Weights of a small transformer language model: RMSNorm before each block.
MLP neurons of a small language model. Each row is named by its layer, matrix (gate and up: input weights) and neuron, and shows model dimensions 128-255. Each number is 500 + 40 x the weight over its row's rms, rounded and kept within 0 to 999. Numbers have three digits each. A neuron's up and down rows have the sign that makes its largest values positive.
A block is one neuron, or neurons of one layer that tend to fire together. After each block is what it responds to, as a language model described it from the Wikipedia text at the highest values.

L6.gate22:474441419461460439508514504474548455524529559526524499483505545455547513560595478603514476429505524569468594519496563534499457435595486510527583512491509548538490475440497446556506527458526491557514543540456482565549498437447498451556507467531517469545496460458459496539474507495464563474436471564470498493509446541444474499470537540513511495515512476523564591518491491505487507566390
L6.up22:485505518444466483427529484513543482461533476503473546501497563423498468472462500483495550504537490539507537503507519532592497533571474530559583512468535595453479464468469486452455467497599519446487538513475466496503514443487544459502435506520430438592511529514513554504535561476462490459445445499516468551553501558439505537460572504559475479525500458514440515528564476475550513604467
L6.gate184:458496607520452474486519484494517516576505493599516508510535453543502430566449530537532448533542474499506532526480519550554533495500485445543582442501465504479518516514491480437531504482499438471561529491566526526554497442436502455453480497542479488513459488432471460450594409519428532462464549550517555520537461482477497484548452534571476532486490518482507523529490507533520518444513
L6.up184:538412532555480492539534559463580485506520482484515441508471547507564474471519529548505497526531510568469532449490449492479455493506483527515488520538530541455502486462428541477530536487583485537529560484537476472500421485462577471486473501551466447461533540564530534435542465530461438521530527561559467481552544474482500532490463549484502515527543461546512475510454513543483481466401
L6.gate211:499507503418510491439452461519587435508531461466592471516573464599493409502430560535536471555468490467447477465465478562453545539536454518480489605439477474481550527455487506493485610516525536505512565506486491540463450541548454487495563437458582476467512486488564568401501498444557487516504579497471475460577475535511493499516519515464461490430523465518572473521532531498459513541504
L6.up211:524438452465506512485437500488466450500545507490460526457526525628505465517487513491507584558487602480455459476451500586439532537521496567505475579451497464489504442442462540505406580493470483538492535590486479452518512509507518534506561508493538434482476569487553548511476444425493482521411628544509482490501505535553457440573471487435508572490482512482553441509440445493556484461501
L6.gate266:444468508497489504417553533482429457508465447464559452481529495449521419410534485463510554501432479514468537529515493496550525540579415491447474516490438455607533500376452507509465543542496491534574515470509526513516487491491595450585542463468483542525529529485477514479452489428493513468477540448498512440504482469489489443530529465528519492484476501556497478449527526564500521519476
L6.up266:578466511440519475514493523495565581545450456392498458574536511484529520484564547501528489557480510467538540477500510548496508512525374501447512489450519464565548550453475453509421517553533498483459432562503538548411549557480498467438516551473501498449501503470563534516527500535526493489460451538529495520528481517519497544532493477539508542475575512478518467479523529460503427461512
L6.gate271:475527477447512502530510514453613531535516510512540414434482559497439518518511529412567495431478454487462419509481497447488547461552517448508539527532520490506441486516471505542481517500567566607557536488442498488494410513451504541506566461491450478502461517465504515499496501552495539466531543440506519528528471487539543515489512519582482543515496428476572404516526456528433558492524
L6.up271:535517491554510488456471441490566480581513549547494457520508435516561482555530557509479495420589460468443475515419553433521529454470479490519446477500499526521477488531531462522497566443441497487469480529469484492516457512509490532490531452507527511542556510537541545440479493461487516563461574496469512550476454551493515483530455510518557488505506501504575482496583446460423529477578
L6.gate486:498490535490492459524452422473494525511482493444454503562509469558510517484491463494410455538481445510541527456474472524509489487527471466483508521484535552524543466467463518476491583527592538503524510447563533477501575580457557541521529459495540537513454543506507463503504517388526539499457555478514563540521474397519552587606507503543524429494498420530521488506475535593465461537525
L6.up486:489572459499446457456545495488542497521498559517503488453530501406547490463518500459519566558505464450502451577486499473511502540593499462517531485441498530519502491597478513442530502514538512549532570505516491481465508475504532504541388522425460529584329508503510504415540494539525542513435476500587520493528451522433492554558506582501588478528493501576495488544523497486491485506480
L6.gate496:461481503488533490531463513482564537528495543485462445546474477472470529496428530455459436500543438497526496526451498511511515517583505439416507475495511489518447479453473524478531464532553558476495539457489497439487507523475521592477466438541608548495551519473506488512565502464516472485462418501505491495534459493456490506421482552470504517497547454532491450493434448456482499554505
L6.up496:501497539438544508515495454460542512498506515482525543529531542485592482529523512458506508517497516492556442449462483505470521529529504545620511517526519516509528465459470490484511477467509495529490502484556500514528493484542515474590448410504467544459557465466383491494466536532467490524520520548486554534466541560478518443499520564474583556513506513549470508457556452515466449579463
L6.gate497:495544548446508433513495365437462540414522423465509487530517530490523438513497411534479549547491415493538499456464468558461452566481540527464497494447536463523483523484538482471475429483482529564547556491504458489550445494504499523495482488449464517470448556444445458490491460429471498529500529516495567513608566511430476475525524483499528491507519447462514493482485505452531554470442
L6.up497:521526492405500486430516452481512486518520439470483574473500480488533519526506555486487544493492500511540564501560509467510534541559516457556522451423533537481450469507505547536533506497474506477510478503554484464509437522451512524430526505525559516521504518516539524464490433532518465454498503534551552429550530554499487494545445425482473520541534519470578460483477487544549444519499
Responds to: Possessive markers and determiners such as 's, his, her right before a noun, often a family member in biographies (Hitchcock's siblings, his first wife); also word-initial fragments like w in winner.

L6.gate42:472436434501445526497468484478545517487498511515482523510546512466412412527494569584451452505488514531498541480516486473541464490534493560553440492568560524504535530576498510486509557487521512463496492501498450490468509453478563482495464476524435504496508455558498534459549513534417514625521505517449463530498547487512501438447470541481523562471529515527517442496594461556479488508483
L6.up42:558496493573459480533529566459431473463499470461505514524549487497501496420575546482497457522440546530435487462499499464498527492460484469505493526531472523458572501540520558498470520421458528511466456492508424538449492475539466460522496499525463517472467405427482531456495476477561450566555532510543482457484525483559536511507461563485568457465511546483443504466504547538558456474542
L6.gate163:504491478500538512445479496508526447446479522528496483512552551514397503510510465498471443479518516529457515424449466402534546474572518580532558490507472492473517453511474475495474547478509493515532539517539532515524462489535511500450516540533520485599574574465510502490495614432487541560606475500434480503550526554539467553468526402513559494572479524502509542481541421571537545495508
L6.up163:551441422457453583450461522463448500484530453494520548552539544496489506527537546515419470456479479499492454493430513504480507466509464542455488510549520483461532448525506515543528502543449545520511422459453517529526498540507404509455509467555478485521523555557498556564558583471487532494559505479399417509487558463468437498559505457481519529508423506460423553514494437456486530589457
L6.gate223:476495619552501565490456495534490517515515537481497539490491551522439463455431556529556516488471502476416458527498460553546482548530554501527499482478467491547500521501505510502505494487432571471471525466531455530421440512483482547520500440504489512486486559472479539496493522503486511551532552476506493566564484473486515450458416478483560560532459456558463491514481479469416475517491
L6.up223:514511518516531449522488466506489518509454485608524465537518524458443577432520545488452526532451523472469473508455452499486490517578520423545505455429493431534495503581477496487463470459417496458500480507534499466499573490526500530460534553515523504501546463506533458428481437540513471492493541504480500549492535532585508483427453489468569517513498494531482485500483545569462494515466
L6.gate378:499451503638512523448464491486523538551538475507525477442509586528447437485448566577499590516553504511479517517469489510464527454462515498546508453561508465482481513523432452505452496547526514490478525447491525493535516437472500525486559547492537426565515480501571572491497501468482471557512436498437506460485503553498455484527478484437493535459410510554525484485519516541511470481545
L6.up378:480510520562443500438479469430501505520591492448475585530497543520449529449497545513413485546557561554517498534472506529384501492484530434523537480519466499511471494478522483487521479549506518496525465538512497476485479500476574565456533512525555425587495522515552485478443539482513491506549533501489466514496489549479454483579542504514598491419497504534432488486453542483478564486526
L6.gate535:532409593486468473512498520501567501509458529576506437558515480490423474539460512491496517543501573514526493515547451548559524472583427434469490492461566483477521560505488525537471519420438470502519548490488423513393466469501455563478519481480543447521470491402513488518516475470530586600569488504569562583531494514509439471555478566498509519482473456455499468539526549549470490488485
L6.up535:501437542477500493467489511402503503547473559575502493536498508517433512518567430532447457569551466513465507527504558550555466473521569493505535473478436447459569487458525502488459500561522468446492483479501471471447497456575465510517466514545546517578526547478554542509592507546521523507538488539508524401544508487565465527541532503448515523451465458511507487517525552494532504493456
L6.gate626:486476580518504524480450530523495517512581471526453488511509553523450532505511433497447527475486531522481417419481472508496530512541562536487480458533475564492462428526425553524498570458492437540499525477529517488506495525446451519528517488524536522508527521421520479499474511493493512481474445517446509572428478527517454479532516546515509529589518464445581490485428467511474490545493
L6.up626:555460583498411464488577522477524517544562479505518484530478498487522514517530508486450505420519515521471519566525455504488474489599465479412533528528514512505494523512459545452498467505549477529453526483523511562494495557462499512534550456505503420533460444514506469552465488516418495476548453400462560516465491481479467517529573541484501507479430536530511537490477499507479500480452
L6.gate660:486562506535440555518481528515480572491566561498447470505539528509495476559540428486448500432425514473562447506501519494508472488516462541484459519461592568479545531528502527490522525462463445419446475475581454483496509445496478537483520442479505542515455509462482530487494473510474462463430635479478535488470489484539516476490502524473459563517560569488460491486484496470534496576470
L6.up660:541489445493446495527473500506587472524474517426414506503538493468432475524475410447488467506541531491491513502438483433576555467556432526544544446496563453517533536503447537486486501399512505524466440535493456535440513482470450495502524450545521472506476436448550560440528511506479564525436539453535404588533469506463511508499588551450494553465533462509498543488481502488514511577461
L6.gate682:579522515592469498447498565478548491486540518512488523496485539543420526462604457499435567473524582538534513510450467522483489467556475519503445529498427485465494474557479529606458478471419450492498472474544506543577485558516530536498461470504518465509488566483550477504458484518498510531587512493482522590513571479497510508466527542526513585534489580515512538481505485466484502442560
L6.up682:440427502556537490429547459555424551481504508530475536475530543497533546608505397531471472464493566532495481514499500553514545421477521433508474495493498530414488517506475429501458573509498479509503460490489499530522493534524501497507485492486483523533547478591499510536510558529519472514556546522424506497416521504490540458482459526492483535490506566521505508461555426487462524450458
Responds to: Final piece of a city or place name that is followed by a team or proper noun, as in Philadelph-ia Eagles, San Dieg-o Padres, New York Knicks; also table cell separators.

L4.gate119:474414530507471513483542456493572454441574506540533499487525471445501486512444507498460472481434514527512470476529468523476516487432519464480465493496490495444445541512447533509465475438509453567540481480522457443571473487492512459535546467506527458523537543491511429513473520512543569534527512544466548487511472446424481455483488534529508483568516486512403569446538540466463484592502
L4.up119:506560496494444532523558502508552531517498514489572508494546513503458467519465542468516447461493477588452485566597494496502457452468525540449484564435359470548411461479461512515510441522507414532553465478531466490463469477443518461435497479535504482589465516525572477567466495547555536453457519514469524548527442464522526496505510526453497500529416450498409465431501560529391510575464
L4.gate316:506482448480455517495478530506489427458550489465520520512478483493454416460544515410527453517546541464464483432523525539563495520538522478450499483491448533504532426521447502531514438547541452486588511498494564456510483486495442563486447484503516420541471597558451495492472476452555562521442492484455523559521381483455552518519484504446498489532455455504482513450498468471561453545429
L4.up316:489491507494481466522491537517506473457512482503527473492576488454499540465462472479491537511464472443493465446460580448517477447502464518506453507496509510529484510564483411518443495448514486488461516512494453546504536570504498523513521490568541481541480493511435490544568540485561496482592500491494489453540464504542526485473472478507501548439526451497465553416442508502441524531566
Responds to: Last token of a year, place name or nationality used as a modifier before a noun, often after "the", as in 2020 census, New York Mets, Danish State.

L5.gate289:471507497519422491521532468461568542550501521531518500585497473536527529505529475561508491544516526461443496507474574487533480458586544570449459565486518399498488491451490502521520499502510546457545547376529490560505549471551534439506430482486504533495527475466562566454544526542439474462519517517558499463508505477482503474516551538565526461522425594469584506503499566567525509486506
L5.up289:535487462501481465478524441511552502504505608482545519420479481505529595550553491561459530485492525494530503543493564477493566464509448531499513512456538533442438514486432510551506516476486514572553458446532453459513483430454443473503475507536517494519395507489551524526585523513494466485432508528538523560507475550477500541475536502557548516456461541525517481446491494542554550519448
L5.gate296:464494528485552529415501565400469504530503490468477488539423563501545454447501501501515547495530528488411473486526528505441472462552498444535484556507436478480523481456474500552539438483502492451527523469544578482529484410459463430497408453534495519533494469461473447514536458485430491542482502527516449520583506562499546417569484503513491565499555572500508551486510439485527406460523
L5.up296:531582570524454484584538524477491491467515574481406559517477484507416497524514510534495462459408471583566445510498455511444492503480530551577490511462547506550475520504567470520507552475549520526422522482479443489528448433519522543398523502477466480500546480572555489562518552478551548511526537453510516515492456470490529458467536504488495452505456433473471421537530506532498497474522
L5.gate305:493481534481477482536524434496552511467518496490464496547412460502512477531495458490505509457444547527476510465542527562435610493597482459481515498487563471506527572478510517476542480534516464538548541504498497435534547540484489525509539479579556505585529501536505517443548523531538466490428412528479613558428483424484456472529464492547506515521562561478531505510519574581473401579541
L5.up305:490495511476469556523544435491511528544551529503492520553455501507464509529497530513471496459506520542450473470482601444522496466510551519586495468514482547505435502475529483547477513496507486479494494377540484519484525498506427530506460579507537448522492428484456556425522474534571508447448498491492565537471476477477481453507469471484585450512531567440562529482539456466512425586463
L5.gate570:491499537508456499470543530413551532516520524549539456495505450609573506480470501507465480496452443524457513506542504511462475482457466460461544529419520522525504584483467491442454544474480537521549499506481515444475432488463488516532544462502470550499483508449550518516519467475469553508473590499491482498505533458543507424520568465431603468537501510518507563534508570513482514566472
L5.up570:515542487544423466476482444417540492497520505534440560487520483557481483480542513510542405540406517515521475509501547454443499515548494473432506479464550625551461460527441516523585516549543522517515537504532523509524447506471475539488483446515516531511472559441537490425435505516511504494456531467536479532514484473520479482517556451427427438542550459432578509497516551452544506521475
Responds to: Possessive determiners (his, her, their) and possessive 's, mostly in biographies, where the next word is usually a relative: his father, her birth parents, Schoenfeld's family.

L4.gate49:514453545478476469440484471357496491478526487475539461525513487514433370430558506554476503492505551502467489446575547432447551570590480441514496589479517507448488561497494521452546549529524521550463510521431456505547483469495570542478537475561546494468490595494483502509521449473522507534410523494477506516428534480533540509520495504527538474489522510514476504442514451518510439472514
L4.up49:545528475554459473454508526444562578452539500490504473464488472489528440520472445568429541477563505509463486537500530476544523478492523470459493577511492461514472459535454514514458503464453446581445515543460502513510483397555543537418494522530560466474526511413519502498527521512451552519486420473573492504556477556552512526445482542507535501523539544507459484489430488533513568501486
L4.gate511:526430526461468464487469539469501430502526520462488464436499527554475498478530496567547460479439535461458538508522514508467469565558509510495597444469565530481477509493522540455493556503542495531460457549487488476468483447488557518484545465562510508478425576480438474484570502461481468537452557482425473489509568514557479438541483502546419417525523534545615533474535503487551489488481
L4.up511:497424541513517557479443530497526491544498517484377463467535499495436498490524527501496532453427509435475452516488494502526529514563554548490502420491581549448501522471472542515431464514593547478499446528539556484507479485492516529441467476528492495510429513484444477449574470495485453531469492538454454489411615550583495522505544494514539455517586565561544524450438525500505482448516
Responds to: Final token of a word modifying an upcoming noun, such as adjective suffixes, possessive 's, million, first (Roman empires, England's coast).

L5.gate423:563507528501503475510476514464463444404458511513558481570459544492477436494493460438441495519512588425494492573521467535554484411524455532467544525509551480486550527532487544505466493500546486499491530558525443461485442476479541541481503452433520453478453467573508522460470500464517439556499525506480444541457524467452504495527500527468525535503560613510483601502512482429531569509550
L5.up423:497475540553478475509442467488471521425503562566567501461482519502470474489478420440447506484554552456535523579519557572597508498503459507498535489508518499506545488476517530513494509510542412517496508511551468489469435475461513549438502484512501528518522477498495594538426486483470559568492471506499448490530514438449535457481526476449550477496526554469496602438476470446505538472474
L5.gate558:545526523530508492497562504543521492521469475512527492538439530462439469468533447506520515488455443499488541418547467444451496475528505446512535567487514520505486550463495547472468448503532468528470545582495489483457548499553517544534517507525495512525493488532545578451531518443510461522522501553494482489496431467497503528488527493514463545489529506483394494461500515502389517482507
L5.up558:503504542481481526501446437489573492427497518518519531443550480549500452509471509541471487526482538475525578580448518461526420515484540524566431519475492496574543547548522484519402529485522545479493475502604516481515455520516494571488502452504487468476437485475453502422560535608492489521504512551563502473515479504529536512543490555491450411502530516497471459398528481447505489459414
L5.gate668:511504550551470474504524546511535563509507532567501570467467567531429496497507504528528525497586533482481460501522533495473475509438468481545507482507455549462500510456530466442471509556531533421471558499539508470512521550562468591389476523497487472444495493495569396465535486462482514539527458533482486533531443455551467441561473448540515438517449533450481519465488524490526457428600
L5.up668:470456452485539477472555558511452459507439447494455454449491433538502490501491508551508484512554471497464512397506520528522462505487478455519513437577418492450569513540501519448571525492524551462537546544522536444469485423527551601512498520479527542468497416506502513561502502605517472516450527491537391515442508522497371550527511451530548530463536582472493417477516472454516511505494
L5.gate702:502438461518528551495514456481550509432516487465403528422521496576466468495532564467509453471487457499497480424531569457497570469490530563490462497536504466469528442478541450505525482415519485519499384504531452497538427465544500484466537518493462494521451529495501481524555471559531489522501529588506456556531537490451477478478518558562511526587514537479472545478550464412514488520485
L5.up702:518470547481506527575453499452531512402522489467454431484452500490513488449456550558470509477468463493467470524422460530474484549512555485509478502541514497492499498530461437502523466548505513515559430488520478563532507484511525488479510530557516489461509538444573535439479512526545573497449565538556464524518480460537489507492535477506553516528522496574452532479536458504453482432540
Responds to: Final piece of a city or place name that begins a longer proper name, usually a sports team, e.g. Seattle Seahawks, San Diego Padres, New York.

L5.gate195:521542497461543454478515508542464566484483547489448503525431449484494535418470483458516449526483491522426530509479486495476488543436537524465453514509516484478514510504536493519538554453452468445530485452513463558489486470549544534536456512472444503454487488490576508556551435468538434529596496410581527516517482529510475527556538499433540493490465495485486550584485590502474456467583
L5.up195:502455492460528514489594526473397496475504475491490460492400506516561498545464505486429506484513439478524501512471438457488494503472568509500506532439548430549433476458548541475493561470498491475497512514486556555535553417543467505467543529506496511501505503550541462486543483530541514541516487503438486545488575487581506470478637460456456427498512512491438456472522424562488450431508
L5.gate267:458428527417482424492576449555485554443488492583473492539438516511580484551462517463509479531433490508516503510516442554450517521407540559447389447497511503479558543527462528500536553498526445479484558539541479472485469441464525418476433495507513543521481500536541531490441432486534479538496543525526542524489532593450524495549534493493538498457532513456472485524504435325436508561522
L5.up267:556524470395493435504424442533534495507533450548558442569464572417547505466515485483584496492485530459472479496554469480421508487553595564480498533484440460465484445561463451524584513447537594529484510424555445475422437481477481508582514482525503530505547530506556473500500526530545490462556550509492446512488516525509510490501511571470569491424527577547546467432501490462436497490481
L5.gate291:500484507543449498554463494543432498448503452525491408456479475533455491511489508524491521532510480548524486451513414489525540532575556569509539529465429535526518477501484442490494555539576420514512443587490535551443540435547523451504513408453512498529474523509621522516457495524466552452499479526492516506476507479535530552515490544502482442475462530435515416511484545491365468566528
L5.up291:496552479523504463543463498507501526453516447503436529546537490506513474510484635537550456512520544411479485454543492564497525477495583529459517530487493522520531538459481517471537460477509502440532449507555477535524488446502487520506523454440465549493491488467586541470528519552506508545534552528488455552518528489532552569508524472548531552469474452498520475574549512496533586535548
L5.gate636:422553501451495568467486506424481571556510448554476487493552537548579474480548571449509472456496565476483505442506433529514476547503441529506471495442465474464522454466497466449514580442482563464514450478479542476527566381494491462599469506463473483591464489534496471488507435470488567546456579496505536502511439512462480537478447470539468522490464463543421528448517494471484517504491
L5.up636:488536469548510481526549498525488566491450488483552435482493599498461501550484502388473471476508509526507430493494426531433565579456540536512484568538605498470512534486526517510483497437606504546484504479502533457502524470478504462481458519518528557524472468515551543505519491507473429524472544555463506490502461547514441476492500501488518516466482502478505532451480514541486529522510
Responds to: Short interior fragments inside words split into several pieces, not word starts or ends, such as bu-d-get, fin-anc-ing, sch-ed-uled.

L4.gate135:506497445528442504519517484514538512478505518589547465455516519488457474516403501489466578486471447535483445437509450522494522434490535451500553486549549617520520437494512507473541484573466555518498524496485460546525472492462566492513496472463578475476515453517540489488548554494476557482524431526460482486571482502454481450503504504510500492512550499459509510573537518565486482463544
L4.up135:549507569479421512509492452508509512497466497578521521575440584505466454516513449506481585505519479507546520483417457555530495478538540483505563483360458481526426518527523505543525469518526520530405505489449467548459464463448438488561478453519469501476505541551545443460468509465524548450509494490436540493444516445549496503504545453480515440451496553483511577491529542512512488465489
L4.gate680:492467546558532472536462527531518503434491529555556550526524494546466424491573497485449462539454447504472422533470495488531554495471444385518428628496451539531489522520516506463529505461438479501541529575516431499475500526484533526565496497475520512409534491484494493548476433354501460502487428498492468492530550462489450517513483463482436523443475449486532529528515513536511490558519
L4.up680:499536449533532486459482518538463531492514577508550459484466515520434452478521530441522506476471533480463526506465532538492516469491426485520476552468516569581430449509522432534530498625487440501505473484528481537522454445540431450508483483511529455509495545416551477495454560468543537480491478566508480477536536456544448520528539456545490532415530503466494536522520515507461452508501
Responds to: Short consonant pieces (r, l, d, m, g) inside words split into odd fragments, especially names and foreign words: Pennsy-l-vania, Hú-r-in, sy-m-bol, bet-r-ayed.

L6.gate90:542513534463465513574490472519520509536517504505525439524489484442500548484481475485559484493497495509460423505518479505430519466480560509506507551434529469406519454514434442507473549470484468455514521512498481437530488524490602508505483459582517510479486469503529488512547457458520464535551513581484505494508423552541523434516569466454447532526546582459526445475509476484435546510491
L6.up90:462473558471575465475534506475619469472536507579499543537500521465501506551539418498489486498491466508480464536522463439471446418529483481483536597436454565508494453509487529426492496581432491461501458521482522476502458586527592527501520512553491481539554540411483530527488498488468452397477551466506470477468473517432523409465494517472482520558502536504536437409490529537492500510528
L6.gate125:478520460551516466429552434491519546458524541561488505563496524522556549519486502542486522520479499455532517509527413499475531469554507507455500596557501532457549449507456550465517552492467526480474460479416544444497513481510519473410496483449578519450492500443569507532548446439473491490458516501547509531501521470498471480481429497536492468476550506544501485499527594454507520481539
L6.up125:445527518489468446463484470544479537556536495545533492519406488534586494540531535530493448488515492454498398477491470410476498431448525488574484492476501444578439497495519500483508483497452561470447432477479483452567505438458505491520485500511511481551446528427510525531493565458470519456522502517515448480475546504481484521525542459448489474423487484495563467481430410537436545527489
L6.gate154:469596532551484505440527488499483542462434514507464507453519557475478436520494560527469473453459480529505463480478507534470465473512539460465457571499487529527524529550480507487533542499490489467502444573501510497468463492531498494529435493486510500476501563475601446457532497381495527585488503587535480557508476511469522527472565473436513590509473485505472504533543461471462474479485
L6.up154:451559463395462545469459508483537486475518445550464569487479504468517475524520526530435459505537554531591463460484464384540481491513504513506466516546450567513520461534486491542480491518450515489499505552465557546495479468478505492482475446581528473466497552472515516469493475409485503534529478427533576555524440461441519432507524461446574483545442472542503535511545526513426485517524
L6.gate218:530473494391441532401574487501502486491476449487535466532486480518536504485480535472501545460449455455478489550559497513487462574534448569450519447563464509516523531397515499489466519478496503488504528560502534433517483522499479481516501492522510520454495563494536489526570487488544439495513404445542456488513556507421457498535522570510489496491504484584494454486531492525530478537456
L6.up218:439462472489492539540515520549400507567479480469457484496506514514453479575498541424575554465489514448487536467537553537461497486491481503448511479529480451413486476485530508503449499536466443483468502512498577442536540434457492479497475423523556480507526464485511477527481540466487441516486545528420552526472542526536563492499565522408495435436499472618461514466537490530504475463508
L6.gate452:502508445535476535475453498496490477484599552532526526497466488431480472560520468525461488576473525542538443444494500509411505513450500509482493527484533524455552509515473608497500528523478565493514506491473514508476509476506581535460537473525520489522455516502528607532480452492478444543507500464446455434423533509528475492456539525485476567527459511433450501444529468443500557471448
L6.up452:471485501474577611536577432441518422477464537452463514504517522548507438471451513460523518494524515403527454496524483493527492461476522477513565585532463480455543458470519521473490504468501496487429486445431519499461494515527490552529440452473542510430514530512463479532500427481581519447503465497447536533476564516525487485514450500528520544514502489452478549563507521586573505423462
L6.gate568:449521476506530494503467450490470538512468454544519478463465519499517472519425549486433501497503483452478517458493527546501507495537480450426551464461531515522522453449462518550485578516559499502504506474485496412502522477534572539533531490538519519513554516480511512489539547445477552604476433541514537475507503492462523472531481503463553400443416566504476513462509494468458468462521
L6.up568:489540515557569543502520486544493549529472439449487580532503435475547471562539488526505459523473510419451482504543488560492581482506445427556515531590489477520561455523452540508475545472605508544568486516536580517556447461392547506460498481575467496527518498516553483437523508466463510495454457544463472416505593489542497442551495427437494494510463513471489456559433523500532506507530
L6.gate621:453508523540515517555491460493478514555404501556443490497444509513539487641478490447549454492476419465501564474454456455523520517541531563521495431591463574559537482447570541442517507510541504460442503484488462450499447501474567507443435474501517472486469493474445509447479476527535499499492461437425438516532547504534432481535468488548492440438454494520509546528504532529478423486526
L6.up621:500459474503479540543511480501431443543514489492510420518432496464478560546501564504496561466408480450494540525509516540563500507465521489406570559504488579452526482463463445470459416403508479478542396500552539404484479547427520510494501488484534556521475485449487483508500495545529517487459544445400504438547485547540530488563479465472416553499423549478489475525485467556516533433501
L6.gate627:542589520459467494532438409547520479523541489532484409506527496475526531587631558481476486513437548516519512523497484567461541578569508562429482522513469532445583397531487484533558519508517485479496532452510488458508534555486520503473415501559540453503546541469498531483437491509539522466521494534516532485445450534453539462526596471505483454578517601475477457526554476484442508484547
L6.up627:487542462496424565495490518514502472465491503512474462535516434511420571542501508510512543509520538454487450537548477487517493528503489468526531481539514467471519503471498483596473530522415520488455536506510503473557475600450473475449577448491494515449532558472506558534510477457558560465582527513537526539529484522442568498564592496453532496505471421518489452512510530515539493501510
Responds to: Short subword pieces inside split words, chiefly the letter d at a word's start or middle (bu-d-get, d-omestic, d-evelop), also larg, str, os.